Weights of a small transformer language model: untied embeddings.
MLP neurons of a small language model. Each row is named by its layer, matrix (gate and up: input weights) and neuron, and shows model dimensions 0-95. Each number is 128 + 32 x the weight over its row's rms, rounded and kept within 0 to 255. A neuron's up and down rows have the sign that makes its largest values positive.
A block is one neuron, or neurons of one layer that tend to fire together. After each block is what it responds to, as a language model described it from the Wikipedia text at the highest values.

L10.gate95 [212 152 135 116 106 166 109  59 190 190 120  88 160 119 181 168 169 144 119 151 152 158 161 119  86 108 105 179  46 118 116 108 193 110 110  99 107  90  81 139 115 148 103 111 135 166 113 119 138  97 141 136 109 104 144 109 125  98 165  67 147 137 151 166 150 141 107 141 109 150  65 160 130 165 145 163 106 196  58 128 130 149 165 132 177 122  73 148 101 112  75 142 122 118 169  80]
L10.up95 [120  81 115 141 138 116 187  82 171 184  82 101 122 131 142 156 139 152 100  80  94  95 109 143 150 117 100 137 127 131 190  93 133 102 116 121 101 129 149  65 150  62 130  78 151 159 182 198 115 104 104 173 132 107  73 139  97 135 119 121 157 114 136 137 154 170 198 118 150 136  87  82  96 148 119 145 104 111 144 107 109 164 146 131 134 151 109  75 143 111 120 150 119 113 201 118]
L10.gate180 [127 121 147 156 137 167 118 107 140 180 102 120  81 146 139 186  62 159 142  92 144  63 106  92 113 138 107 101 114 159  61 100 113 188 127 118 121 141 108 151 129 171 116 216 145 113 181 146 164 106 190 122 123 119 130 106  77 138 136 151 169 133  86  80 138 160 141  78 154  82 130 103 141 116 151 128  97 110 132  99 136 119 136 118 146 124  79 117 153 116 110 153 134 119 102 131]
L10.up180 [151 153 167 123 131  93  68 134  93 132 127 122  40 153 191 167 117 150 169  84 121 150 123 144 168 116 129 137 148  90  89 120 133 121 157 138 103 123 132 148 134 143 131 169 150 111 129 102  95 153  85 169 116  47 138 111 135 106 133 145 144 140 114 122 121 154 130 177 173 117 180 158 117 115 109 211 206 112 122 150 169  98  62 146 172 111  69 111  82 155 155 128 104  66 136 199]
L10.gate446 [112 102 129 171 121 111 123  92 134  73 139 103 110  91 115  83  92 116 108 126 127 136 122 143 144 141 111 193 150 159  86 143  78 108 152 151 116 125  94 147 107 154 127 160  72 147  82 166 133 144 163 154 176 193 103 168 141 157 128  76 116  77 204 143 129  87 204 122  82 107 156 179 121  77 138 139  84  85  92 139 159  92 142 124 162 137  89  78 148 121  85 144 117 135 130 160]
L10.up446 [154 122 106 153  60 208 132 178 177 156 151 107 137 174  71 147 116  91 112 180 135 141 125 142 128 143 183  79  91 137 128 103 104 165 137 126 123  88 118 140 209 110 171  79  73 119 195  97 140  81 138 137 128 107 121 139 212 132 129 107 193 142 125 106 104 154 154 162 129 103 178 166 106  87 160 114  94 127 165 119 147 137 136 134 146 164 121 102 139  82  64  86  88 115  74 113]
L10.gate468 [134 138 166 115 124 168  67 152 165 104 134  97  54 144 174 122 207 178 164 172 120 144 122  77 156  95 136  83 143  63 154 126 155 203 193 136 131 151 157 152 109 159  92 155 100 125 133 172  71  86 149 150 147  85 109 158 172 133 128 145  86 103 150  72 142 144  88 156 173 148 134 130 146 133  82 101 194  96 135 101 181 169 162  92 101  87 165 148  63 136 106 156 151 102 137 122]
L10.up468 [158  95  91 134  91 156  88 112 141 138 121 147 127 135 112 109 128 126 149 113 100 176 109 104 128 120 172 133  34 115 123 156 152 114 150 157 140 124 138 133 175 158 149 150  89 121 140 140 122 113 159 126 109 113 124 121  73 100 171  65 136 104 179 140 144 123  94 136 132 159 171  86 159 100 108  89 122 135 160 106 131 124 195 146 154 116  56 138 136 117 105 127 160 120 185 105]
L10.gate639 [126 151 124 142 159 180  98 109 189  91  85 163  94 135 120  92 169 185 204 118 139 152 102 121 111 136 103  86 138 149 184 175  82 101 137 140  80 170 126 145 186 108 119 190 110 171 147  56 147 109 113 145 143 154 149  92 137 157 178 158 132 137 186 138 171 135 202 138 125 145 152  46 144 121 164 105 126 164  90 192 127 123 104 134 117 118 135 122  76 156 144 173 145  74 135 184]
L10.up639 [132 172 113  81 118  97 159  86 123 145  98  50 118 150 115  94 141 122 133 177 101 128  63 153  94 150  84 100 123  99  51 151 144  83 167  98 149 117  90 165 140 179 102 101 162 173 112 157  98 134 121 152 138 171 156 187 164 102 179  91 136 127 153 139 122 147 110 133  89 154 185 134 120 132 124 101 101  97 152 137 162  95  94 140 119 114 137 105 132 165 131 119 106 117 176 203]
L10.gate935 [133  77  65 112 178 103 144 148 153  84 122 124  92 116  96 146 102 131 130 165  66  93 108 156 120 140 105 169 100 158 150 133 203 131 157 134  74 109  95 132 118 140 200 140  90 144 149 135 117 182 106 122 139 139 102 164 127 136 134 141  88 129 135  76 157 112 149 124 148  85 155 138 108 139 140 150 192 129  95  86 121 120 133 192 184 138  79 144 104 127  92 158 158 156 167 139]
L10.up935 [ 98  93 118 175 132 113  77 109 114 154  99 107 119 113 154 140 135 131  97 176 168 136 194 212 140 145 155 116 125 110 115 130 108 124  73 134 182  85 184 160 131 125  88 100 140 168 114 172 143 122 105 168 112 140 164 162 141 110 136 137 101 102 118 172 161 103  99 167 127 170 136 119 135  85 135  90  59 138 143 130 120 138 133 123 132 179 141 142 134 164 117 148 142 124  75 111]
L10.gate945 [175 109 145 180 122 216 167 177  70  95 158 140 125 155 149 125 117 140 132 130  94 104 138 157 111 169  22 143 103 141 116 145 119 153 128 143 132 139 155 160 139 138  98 160 165 142 164  99 137  95 111 148 108 146 135 141 108  72  76 119 128 133  80 137 134 102 156 149 201  92 108 114 163 146 177 159 143 103 178 137 125 148 141 127  94 151 135 146 119 125  28 127 105  90 121 109]
L10.up945 [111 155  95 109 221 142 117 130 100  97 103 105 129 125 183 119 109 164 103 153  95 142 127 162 174 139 128 223  92 176 117 194 172 163 136 129 120 150 116 123  81 164 129 167 107 143 131  75 102 109 179 138 134 104 101 129 118 131  89 106 122 115 146 130 131 100 125 138 118 146 149 138 122 124 181 169  91 120  99 151  95 128 157  76 117 149  94 122 140 161 107  98  86  97  58  87]
L10.gate1252 [ 47  83 137 139  74  86  97 145 107 119 143 112 233 169 124 131 106 185 156 133 118 152 122 131 136 126 114 117 121  98 133 162 146 110 143 137 166 127 164 102 118 130 118 147 116  72 131 127 155 124 151 134 110 100  94 108 160 133  69 174 159  94 187 128 176 156 132 181 113 118 175 135 119 112  89 146 151  98  95 143 101 192 102 174  86 121 100 161 158 152 177 104 116  95 125 117]
L10.up1252 [149 139 118 112 109  90 109  67 125 154  98 130 136 129 105 143  78 131 100 104 156 203 104 129 145  75 131 113 115 159 154 167 108 181  83  95 122 145 192 113 126 104  90 121  88 157 133 161 171 104 175 109 151 128 125  85  96  89 111 138 126 137  94  78 135 133 150 138 131  83 162 207 111 154 110 139 115  89 167 140  96 141  91 139 116 143  95 111 180 110 175 134 119 159 130 133]
Description: Word-initial prefix pieces

L4.gate1391 [160  61 149 129 154 139 117 160  91 153 139 147 139 101 186  59 163 113 124 102 112 145 169 100 156  77  80 101 113 121  50 136 117 148 176 140 106 115  97 154 128 160 111 211 132 161 124 137  89 147 110 134 134  72 105 134 184 120 136  71 114 123 113 163 117 145 140 168 136  80 131 158 164 107  97 141 156 137 128 116 113  66 188 110 107 189  68 167 129  75 164 137 133 159 138 147]
L4.up1391 [182  91  97 156 121 121  89 109 141 177 115 133  64 114 143 128 128  66 125 102 170  60  89 136 141  96  86 150 170 147  91  92 107 138 170 106 126  98  97  75 139  95 100 175 162 161 130  87 135 157  85  90 144 159 149 127 172  93  52 153 100 107 141 157 143  91 124 106 160 153 151 195 123 109 107 111 142 120  77 116  95 123 181 146 108 147 117 207  96  49  70 129  95 110 125 126]
Description: Word-initial fragments

L4.gate1215 [131 189 118  90 134  84 175 145 118 152  93 148 125 167 183 170  96 104  52 116 159 186 128 207 134 154 143 126 117 122  89 172 145 140 164  77  88  60 126 158 141 152  96 128 171 149 138 129 112  74 103 140 197 150 126 139 112  86 113 162 141 179  82 109 121 148 151 108  86 105 123 137 133  92 143 126  91 142 168  92 110 126 144 140 123 146 156 130 101  78 122 177 146 115 171 217]
L4.up1215 [156 146 109  81 111  65 142 122  92 175 120 165 105 147 140  87 150 175 141 125 119 120 115 130 116 148 153 174 150 140 114  91 145 127 175  90 141  94 128 116 142 119 126 202  94 132 121 102 154  86 119 137  98 137 162 125  68 105 189 158 145 122 134 163 129 188 101 109 106 170 169 119 105  53 165 149 124 150 143  50 117  89 149  93 111 115 161 108  93 114 156 190 155 104 153 111]
Description: Table row-end delimiters

L6.gate479 [154 123 168 138  94 153 151 159 123 104 158 143 137 132 108 130 110 201 106 140 106  91 125 176 147 110 108 141 132 177 170 102  93 121 153 162  79 100 103 136  69 100 122 129 125 195 119 160 161 154 169 156 106 176 142  93 125 141 130 135 169 101 113  95 134 126 114 161 107 160 155 101 144 128 107 119  65 115  96 133 118  49 163 151 107  97 152 143 118 150 120 155 160 145  75 139]
L6.up479 [ 91 103 126 140  82 110  37  80 125 143 144 129 113 133 133 125  99  91 172 120 168 147 135 105 140 119  99 133  87 123  60 149 119 114  49 123 117  99 106 113  51 145 144 138 193  83  87 154 103 114 150  90 121 124 129 102 128 127 100 177 100  86 158 133 165  95 197 168 148 200 127 125 172 135 176  89 134 112  90 127 101 121 155 136 153 151 143 151  66 155 192 123 152 166 130 155]
L6.gate619 [131  77 121 115 127 133 123 159 142  68 115 121 136 129 111 158 119 116 122  69 135 108  79  97 141  71 144 188 135 125 122 143 135 152 172 161 149 119  74 164 118 118 103 135 188 138 107  91 155 141 134 139 168  91 139 180 132 122 161 132 159 127 133 122 112 133 143 140 146 110 114  82 109  88 102 190 110 133 118 117 191 119 103 181 131 168  60 132 132 114 130 199 159  95 170 103]
L6.up619 [ 92 100 107 101 136  89  84 129 106 126 159 177 152 136 116 106 115  84  98  92 112 119  96 131 108  86 109  71 125  98 101 114 124 153 195  86 102  96  95 126 161  98 197 159  76 176 109 160 132 138 158 112 141 116 105 138 107 150 132 144 148 168 107 126 101  68  99 131 116 105 130 121 149 127 110  98 100 132 151 147  92  98  87  86 119 108 117 125 156 132 160 172 139  96  91  79]
L6.gate672 [ 90 153 139 219 116 130 120 108 101 104 120 105 165  90  66 163 127 133 111 163 130 112  72 135 129  77 148 138 179  95 119 217  72  97 143  97 101 130  58 157 159 138  96  87  40 107 109 124 129 100 107 103 176 146 174 136 149 122  79 117  48 147 158 194 103 142 152 137 132 132  94 159  90 110 141  60  68 120 142 125 170 139 133  94 146 140 145 143 109 152 153  75 202 145 117 123]
L6.up672 [152  98 149 150  70  88 136 124 110  94 122 133 109 134 170 111  64 121  92 113 109 131 176  96 145 164 135 119 114  95 130 114 176 100 196  86 135 151 100 125 119 183 152 148 107  78 157 102  86  87 142 131 128 163 154 124  99 149 147  72 140 133 149 110 163 121 156  88 183 119 208 129 153 156 134 158 137  81 209 140 109 136 107 163 117 128 179 140 116 113 166 130 138  96 187 144]
L6.gate678 [ 94  91 163 205 138 134 122 119  99 115 132  57  52 115 147 181  74 175 112 164  91 128 138 136 125 108 121  92  85  96  93 192 112 198 163 163  93  91 118  97 140 108  59 140 136 172 156 181 178 160  76  95  94 128 136 158  78 180 116  92 133  91  87 147 108 150 112 133 120 120 149 145 121  83 140 108  99  92 111 128  93 130 103 159 129 174 107 151 128 164 168 110 102 147 163 100]
L6.up678 [154 133 155 122 134 188 154 141 112 134 144 146 216  91 139 162 122 123 153 122 137 190  86 101 116 154 128  89  93  92 121 149  97  67 111 171 111 171 105 117 104  91 152 125 146 119 169 160  95 130 127 153 138  77  92 100 167 123 114 120 118 133 100 146  80  83 119 196 105 138 151  82 127 100  69 179 113 141 158 116 119 138 207 188 169 118 135 159  82 225 167 148 132 148 159  88]
L6.gate753 [118 145 107 144 151  82 109  95  83 105 116  70 130 121  93 118 125 164 150 142 155 110  96  92 108 110 132  68  74 106 143 105 133 123 179 128 136 144 154 159 134  87  59 153 126  49 161 119 170 137 160 140  68 113 161 126 129 114 118 200 108 141 156 122 125 130 121 114 120 174  82  82 109 108 106 102 149  85 134 112 177 149 148 130  51 124 119 157 104 186 123 180 110 176 143  82]
L6.up753 [173 148 121 206 138 105  66 149 140 117 127 156 139 112  65 177 130  48 179 126 156 111 120 123 164  95 179 108 141 125 107  90  92  93  85  91  64 145 112  93 136 136  94 147  59 118 103 131 127 118 157 123  66 157 115 106  99 129 151 123 183 111 118 124 149 128 145  75 104  89 122 107 140 100 132  66 144 134 138 184 131  75 165 149 121 133 134 128  99 133 164 152 106 163  50 132]
L6.gate1000 [142 107 193 106 106  84 119 143  98 173 144  51  90 108 125  85 135 146  78 118 142 175 127 105  72  91  31 197 152 120 148  73 113 136  92 166 115 116  89  83  81 101 136 129 148 141 130 143 140 187 158 165 119 157 153  78 122 154 141 130 156 162 143 127 121 152 185 123  92 187 130 126  68 130 148 130 151 134 163 126 157 114 134 130 151 129 154 142 114 137  91 149  91 168 167  84]
L6.up1000 [115 135 152 135  80 200 115 126 130 134  91 110 131 117 150 157 135  93  75 124 153 153 132 156 146  68  81  91 108 126 134 136 164 175 114 145  94 154 113  85  46 150 127 190 124 204 165 127 153  20 159 162 138 185 147 128 138 107 151 135 118 126 189 126 165  94 173 139 115 121  80 150 152 154 134 109 122 120 135 123 155  98  68 140  85 139 141 168 149 172 201 151 128 201  91 140]
L6.gate1416 [ 65 145 187 102 104 136 117 152 145 131 118  98 105 140 117 119  66 122 139 135 176  63 110 127 109 114 147 170 104 118 142 110 122 163 108 146 111 125 132  62 158 101 105  99  76 110 192  79  92 170 164 126 168 120  94 144 102 113 161 154 200 150 119 143 122  74 129 148 113 192 139 178 133 149 118  61 134 120 103 159  79 158 148  79 181  96 108 152  94 119 169 126 136 160 134 151]
L6.up1416 [121  49 139 183 160 104 164 126 116 138 119 135 124 124 104  91  89 172 146 158 174  76 168 105 156 140  82 142 156 112 124  71 183  98 104 120 159  87 140 141 149 102 100 185 148 174 147 141 109 169  89 157 111 102 152 133 155 154 166 143 129 156  69 158 179 101 186 142  91  66 101 161 173 148 103 133 162  75 125 159 137  97 125 114 141 156 144 143 141 133 157  25 127  77 162 127]
L6.gate1487 [119 192 100  88  64 144 176 124  65  98 190 173  99  72 102 150 118 126  69 171 183 187 166 144  94 144  75 146 168 103  84 153  80 118 102  63  97 155 109  63 118 113  73 154 127 132 120 107 141  96 116 161 128 139 110 116 163 125 149  97  91 121 171 168 131 219 116 119 106  88  88 161 174 113 129 123  73  88 113  71 127 144 163 173 174 145 101  85 135 146 107 109 162 143 121 131]
L6.up1487 [123 144 117 115 131 163 161  98  67 110 131 142 157 104  92 144 115  94 155 173 112 144 168  67 106 100  41 104 134 161 144 122  78 114 108 138 144 135 109 118  67 149 122 181 179 100 130 157 116  99 137 164 125 162 115 147 131  87 163 151 121  94 155 142 181 144 145 114  90 151 127 174  55 145 142 116 159 120 142 115  90  88 146 132 100 117 114 193  57 141 120  89 150 119 165 169]
Description: Table header separators

L10.gate6 [152 146 166 136 155 116 143 147 133  92 129 167 109 127 147 139  93 119  59 134 135 117 140 127 139 166 102 167 106 121 113  95 135  76  78 152  54 113 151 150  86 109 221 112 119 114  86 107 182 119 180  98 171  98 151 167 134 128  94  90 148 168 153 119 178 105 130 104 148 168 180 187 142 125 187  97  96 101 114  86 107 145 134  85 109 121 188 163 182 141 140 127 143 160 168 140]
L10.up6 [ 98 116 153 149  93 126 106 150 179  89 110 130  94 185 146 100 171 126 194 124 197 190  75 101 175 124 207 102 165  99 120 175 171  86 143 106 111 123 116 112 120  80 117 159 137  91 167 139 191 119 148 158 143 112 140  89 104 107 153 136 154 146 152 191 102 168 173 122 128  77 104 139 142 120 172 141 156 142 108 121 104 127 144 127 161  73 143  93 193 112 107 151 110  93 176 136]
L10.gate332 [163 133 128 145 116 111 161  59 126 117 133 134 159 142  94 146  99  98 137 171 202 167  75 116 131 162 135  56 138 118 129 117 131 110 162 117 118 107  53 156 109  72 117  90  90 129 114 127  76 120 135 110  59 109 116 100 110 129  97 111 172 161 154 176 144 114 128 120 133  77 151 184  80 146  73 148 179 110  58 128 126 155 101 130 162 158 126 127 210 112 130 116 138 134 126 138]
L10.up332 [103 149 162 138 164 153 143 130 229 142 150  92 160 137 215  60 125 134 143 165 149 160  52  94 158  96  93 154 123 113 128 133 144 105 160 160 139  69 126 117 161 196 148 117  91 136 160 115  97 166 100 177 147 123  60  84 154 147 103 196 180 215  73 155 161 142  89 133 131  89 179 122 138 176 118 165  88 159 104 118 156 164 136 137  84 190 124 158 150 136  93 170 124 173 123 136]
L10.gate724 [112 161 140  67 117 158 159  51 139 107 112 144 129 153  59 167 163 110 114 116 115  99 131 157  76 117 121 126 123 162 199 114 106 168 136 145 207 143 134 158  91  77 162 102 139 187 162 130 133 156 145 155  99  86 122 122 143 112 138 134  91 115  99  94 158  91 151 157 140 130 153  84 145 138 104 167 136 183 104 138  88 112 154 122 109  77 118 106 140 147  91 110 118 114 104 165]
L10.up724 [106  89 135 128 114 129 128  82 216 132 122 131 160 136  77 109  87 156 151 123 149 161 117 155 120 140 126  91 157 103 164 102  98 143 149 116 155 117 131  90 129 143 116 156  93  76 118  97 109 153  95 120  84 110 182 171 127 138 107 160 116 133 141 153 119 133 139 151 108 114 134  92 157 155 162 148 152 142 110 125 102 165 130 141 128 121 133 169 137 175 116  65  77 198  91 133]
L10.gate916 [153 159 106 117  29 111 129 116 109 109 142 145  55 107 133 132 176 131 106 129 160 162 134  89 121 201 103  93 190 136 141  94 148 154 114 137  93 116 119 119 103  80 129 147 112 185 178 123 117 144 104 164 137 163 124  92 105 159 100 111 125 103  98 167  72 169 183 145 103 116 156 138 126 117 108 196 129 179  79 148 108 133 184  89 129 149 151 103 128 139 118 115 113 144  87 109]
L10.up916 [148 138 126 128  95 145 125 132 139  91 150 141 102 174 111 169 161 125 160 112 137  86 135  58 127  84 132  63  83 109 148  65 142  83 177 138 110  68 148 119 109 101 128 130 137 130 242 168 192  74 127  86 154  98 144 109 146 168 145 115  75 114 161 181 157 137 136 142 148 166 124  85 100  90 146 152 163 166  93 114  96 107 121  52 129 167  94 153 162 126 167 138 117 146 108 141]
L10.gate1062 [161 124  71  70  86 116 112 162 139 131  78 127 134 196 116  98 157 157  61 151  97 152  77 143 146 208 107 173 119 128 102 160 109 100  69 177 141 120 129 110 135 155 130 161 147 151 164 140 134  86 106 135 132 110 150 150  95 164 128 129 130 144 185 106 153 102 144 142 138  25  72  99 131 132 118 114 135 106  79 147  76 180 150  88 136 154 127 138 131  72  92  53 136 140 178 144]
L10.up1062 [135 133 104  98 109 139 110 146 166 159 112  74 148 159  83  99 149 136  81 160 117 101 116 124 131 200 126 172 116 107 141 139 156  74  99 131 138 125 114 100 136  85 121 149 163 171 162 116 196 150 158 147  97 119 120 153  93 170 173  89 125 172 150  92 110 115  99 167 139  80  91  93 115 159 140 117 159 155 137 135  91 158 110  66 137 226 131  97  99 156 121 141 122 180 140 113]
L10.gate1157 [154 140 147 184  87 107 164  92 162 162 150 115 112  97 138 108  88 158  65 116 134 123  91 178 191 146 120  86 185 149 199 149 154 114 146 141 167 162 101 112  55 117 113 165 134  81 194 109 175 143 148 159 148 133 121 202 113 160  98 104 117 127 152 134  87 150 165 107 153 114 154 135 155 113 103 141 125 128 134 100 123 151 120 119 125 137 100 136 125 114 108  85 105 120 155 149]
L10.up1157 [132 234  81 117  85 171 171 124  88 139 148 171 143  97 109 100 121 101  89 109 139 170  93  99 124 190  76 143 200 133 168 115  94 110 123 123 161 161 146  94 129 140 157 108 150 114 162  60 120 127 102  48 130 124 105 181 161 132  75 147 115 144 105  99 100 152 109 143 179 127 111 162 197 145  67 118 104 151 110  93 145  70 108 160 101 146 123  63 128 148 107  63 126 156  97  78]
L10.gate1355 [166 105 189 108  42 109 127 128 182  98 150 143 108 157 115  90 187 126  80 153 122 136  84 162 139 145 148 114 158 142  76 150 111  90 121 109 181 144 108 162 177 159 143 131 118 149  95 134 116 119  52 149 144 122 112  95 154 156 124 123  85  90 156 112 109 158 161 163 119  58 161 102 111 123 143 132 127 117 150 117 123 172 175 105 176 105  89 128 156  79 212  89 103 148 101 124]
L10.up1355 [114 129 110  65  71  90 121 119 104 142 171 137 118 143 143 163 145 171  72 133  48  77 115  95  60 184 146 190 125 121 126 161 137 152  95 113  96 138 124 209  94 102 109 143 168 103 139 148 101  42 113 151 140  86 119  82 102 177  90 163 169  93 152  83 118 197 154 124 132 102 117  75 158 120 159 131 105 179 171  93 144  79 147 138 146 117  74 142 140 128 168  60  86 136 130 157]
L10.gate1457 [118 139 134 108 171 126 100 131 147 114 139  63 113 143 150 153 124  91 142 102 167 168 164 116 119  90  95 163  99 103  97  79 122 114  75 135 147 148 146 153 136 101 181 164 163 149 135 136 148 113  78 123 135 125 165 140 152  70 198 101  87 146 111 117  95 165 160 169 120 194 170 151 170  94 160 171 177 101 120  58 100 108 124 168 108 204 159 107 108  90  90 150 134 145 115 118]
L10.up1457 [130 201 160 145 124 105 115 111 146 143 102 165 189 116 136 110 141 115 134 123 207 133 194 168 128  99  69 108 126 145  35 102 113 134 140 137  59 169 145 134 138  84 120 162  89 165 127 120 122 118 145  75  95 181 101 165  61  75  96 120  88 173 164 129 136  89 145 169 133 177 143 131 115 110  89 174 177 168 124 178  87 130 168 159 151 165 124 138 157  77 100 121  97 119 122 177]
Description: Separators in numbered sequences

L6.gate68 [156  95  88 122 117 135 151 163 167 128 148  46  68  78 155 175 103 117 120  99 100  87  98 107 131 126 191  87 113  90 146  98 153  78 115 155 123 152 131 180 153 101 107 144 147 108 108 148 170 132 154  81  89  91 128 158 106 118 130 122 130 123 176  85 139 130 102 203 147 114 144 156 104  99  83 127 201 171 181 121 127 102 103 102  48 115 149  94  81 112  70 137 127 155  89 141]
L6.up68 [122 148 133 144 165  52 144 131 119 136 138 176 118 160 121 161 132 144 131 133 153 178 154 111 191 110 145 119  74  63 141 144 161 159 228 128 120 159 122 170  97 102 116 183 170 102 142 109 171 140 182 140 123 133 131 129 126 123 143 149 104  54 179  87 151  95 148 135 116 133  74  92  74 128 121 102 135  68 121 142 144 123 147 155  98 111 109 171 121 161 155 114 143 122 161  87]
L6.gate194 [ 97 129 120 113 104 162 134 133  93 105 124 134 131 151 124 122 135 123 160 188 216 135 156 106 164 127 104 158 118 123 162  89  95 183 134  93 103 115 105 164 124 144 126 156 156 115 140 163  85 106 106 149  74 117 132 150 128  51 169  60  93  95 129 141  79 102  92 135 161  92 122 127 121 135  63 150 133 154  89  98 134 141 126 108 116 158 114 121 103 146 155 199 114 116 158 133]
L6.up194 [165  67 163 168 113  90 108 151 107 164 175 148  97 116  97 139 151 128 102 113 158 158 122  77 204 141 107 110 124 142 131 143 105 113 101 109  85 189 132 113  99 107  77 121 184 167 104 154 108 146 102 157 106  83 124 117 143 156  96 134 101 156 118 162 144 143 145 203 105 206  85 119 129 126 107 172 102 164  87 133  93 119  54 119 100 150 130  85 175  88 105 179 113  93 135 151]
L6.gate338 [135 153 155 185 131 146 139 193 139  80 181  62 127 175  54  88  94 153 143 126 205 107 128 101 186 124 103 111 191 114 150 137  69 172 137 120  97 135 131 115 100 164  49  95  60 136 121 150 120 157 101 100 112 136 110 117 118 151 109 110 156  69 181  87 131  87 105 176 131 137 121 191 105 135 120 167 115  86 127 172 211 137 149 141 138 147 105 135 187 104 134 110 179  77 168 135]
L6.up338 [149 114 121 190  75 152 112 152 158 139  95 132 127 113  73  96  96 141 111 186 138 124 118 106  74 124 166 170  83 132 130  99 124 109 125 162 135 166  79 161 144 156 114 142  97 170 191  81 105 103 141 120 135 147 109 132 109 166 170 109 109 134 117 104 154 125 141 116 155 132 189 130 156 146 126 155 162 163 151 124 170 166  99 140  63 128 121 106 127  86 110 100 130 142 146 126]
L6.gate341 [107 118 124  64 158 161 118 124 135  83 124 157 101 120 134 147 174  98  93  86 147 156 116 169 160 111 106 107  98 121 157  92 170 110 150 146 113 105 119 214  95 128 189 155 122 168 129 135 156 150 135 128 128 129 117 126 178 125 131 145 150 152 117  73 103 170  69 180  61 166 177 154  91 113 152  91 137 160 153  95 125 105 171 143 140  88 125 122  95 155  50  61  90 150 120 157]
L6.up341 [133 148 113 128 112 166  98  88 174 135 120 114 135 130 106 159 149 203  72 108 153 141 115 104 107 113 188 200 116  63 102 135 124  86 125 125 153  71 104  70 116 135 142 126 155  43  84 109 138 102 152 147 146 130 174 126 183 176 140 137 107 110 141 156 132 159 149 163 214 150 104 114 100 128 127 156  84 129 162 125 126 154 103 118 145 136 138 130 138 114  81 152 156 130 146 179]
L6.gate489 [137  86 137 133  67 146  62 125  59 138 161  68 119 110 147 127 153 139 111  98  77 119 122 163 175 107 131 135  82 104 131 155 186 143 148 177  82 168 149  91 144 113 121 120 108 200  79 130 169 181 100 150 133  96 109 126 164 126 180 139 184 129 121 114 132 125  89 155 184 153 119 160 117  88 137 150  99 140 119 150 162  94  98 162 142 142 146 179  79 182 123  57  95 144 151 121]
L6.up489 [153 110 127 107 132 166 132  80 116 110 138 110 110 139  76 125 128 153  82 147  94 166 139 123 165 123 116 136  70 200 169 152  62  52 105 194 116 160 106 179 138 152 104 164 103  74 130  57 102  78 122 140  57 110 150 147 116 112 166 128 146  92 138 160 193 101 138 135 141 159 138 103 137 120 123  83  81 158 105 162 174 155 103 141 108 138 112 107  95  98 168 120 132 129 117 169]
L6.gate642 [158 123 147 129 125 144 112  87 123 109 130 151  62 152 119 160 138  96 111  99 127 145 148 104 151  97 151 124 153  80  34 155 148 133 115 112 137 117 100 160  21 151  61 159  92 149 136 206 142 147 143 126 175 182 120 161 144 124 168 132 108 135 146  91 133 100  75 173 147 124 130  96 151 159 129 145 154 124  99 159 128 120 141  99 151 116 160 156 130 134 152  93 177 145 159 185]
L6.up642 [132 123 137 146 119 180  66 147 138 120 170  92 162 138 177 168 150 174 133  83 121 127 132  99 149 106  68 127 142 181 179 151  99 138 151 101 159 117  91 102 150 130 166 118 170 134 144 123 152 131  54 118  90 101 121 146 156 134  72 144 154 128 183 173  96 145  84 125  90 181 137 154 129  93 100  78 103 148 119 100 148 133 109 156  65 131 122 100 125 142  90 123 160 122  95 159]
L6.gate686 [135 120 116 107 189  56 186 162 101 133 194 143 146 118  98  95 199 155  98 124 181 122 178 127  89  88 106 106 140 156 116 158 174 119 203 198  48 121 107 109  81 115  95  69 146 162  45 161 175  96 133 110 124 160  91 125 205 155 145 104 142 156  97 130  90  67 131 186  98 139  98  96 197 111 158  90 123 104 135 146 107 178  99 155 118  95 127 116 121 148 126 118 138 201 136 163]
L6.up686 [112  45  93 122 103  91 135 188 105 126 170  93 117 148 111 151 188 116 111 154 115 161 171 179 119 153 133 126  73 104 162 107 145 130 116 118 142 150  92  91  85 138  85 142 153 128 105  89 189 121 122 107  89  46 181 156 126 135 174  61 138  78  63 142 150 117 104 153  84 143 149 145 151 173 113 167 179 156 116  89 206 207  82 136 121 136  64 164 190 165 179  94  62 173 100  80]
L6.gate962 [ 89  82 171 132  82 131 118 142 135 128 136 105 166 179 124 134 137 141 112 113 217  69 178 195 161 104 147 115 148 119 130 136 155 130 150 183 121 129 168  95 120 115 100 147  92 126 123 187  77 143 132 138 113 138 198 151 135  81 124 123  97 110 107 112 139  78 202  70 191 109 102  91 132 171 105 183 146 130 167 110 122 160 124 123 171 156  81  85 154 151 104 137  51 122 120  99]
L6.up962 [ 89 136  68  72 110 140 165 142 115 123  96 141 109 109 149 131 101  99  93 137 168 185 147 126 193 155 116 110 138 100 148  88 147  87 187 160 178 113 129 108  87  55  64 132  96  96 110 153 139  99 119 183 134 101  95 105 107 142 102 188  93 128 145 104  72  83 183 109  99 127  48 123  87 136 155  73 129 115 114 153 156 155 102 117 155 186 132 135 137 136  75 121 205 167 125 129]
Description: Mid-word subword fragments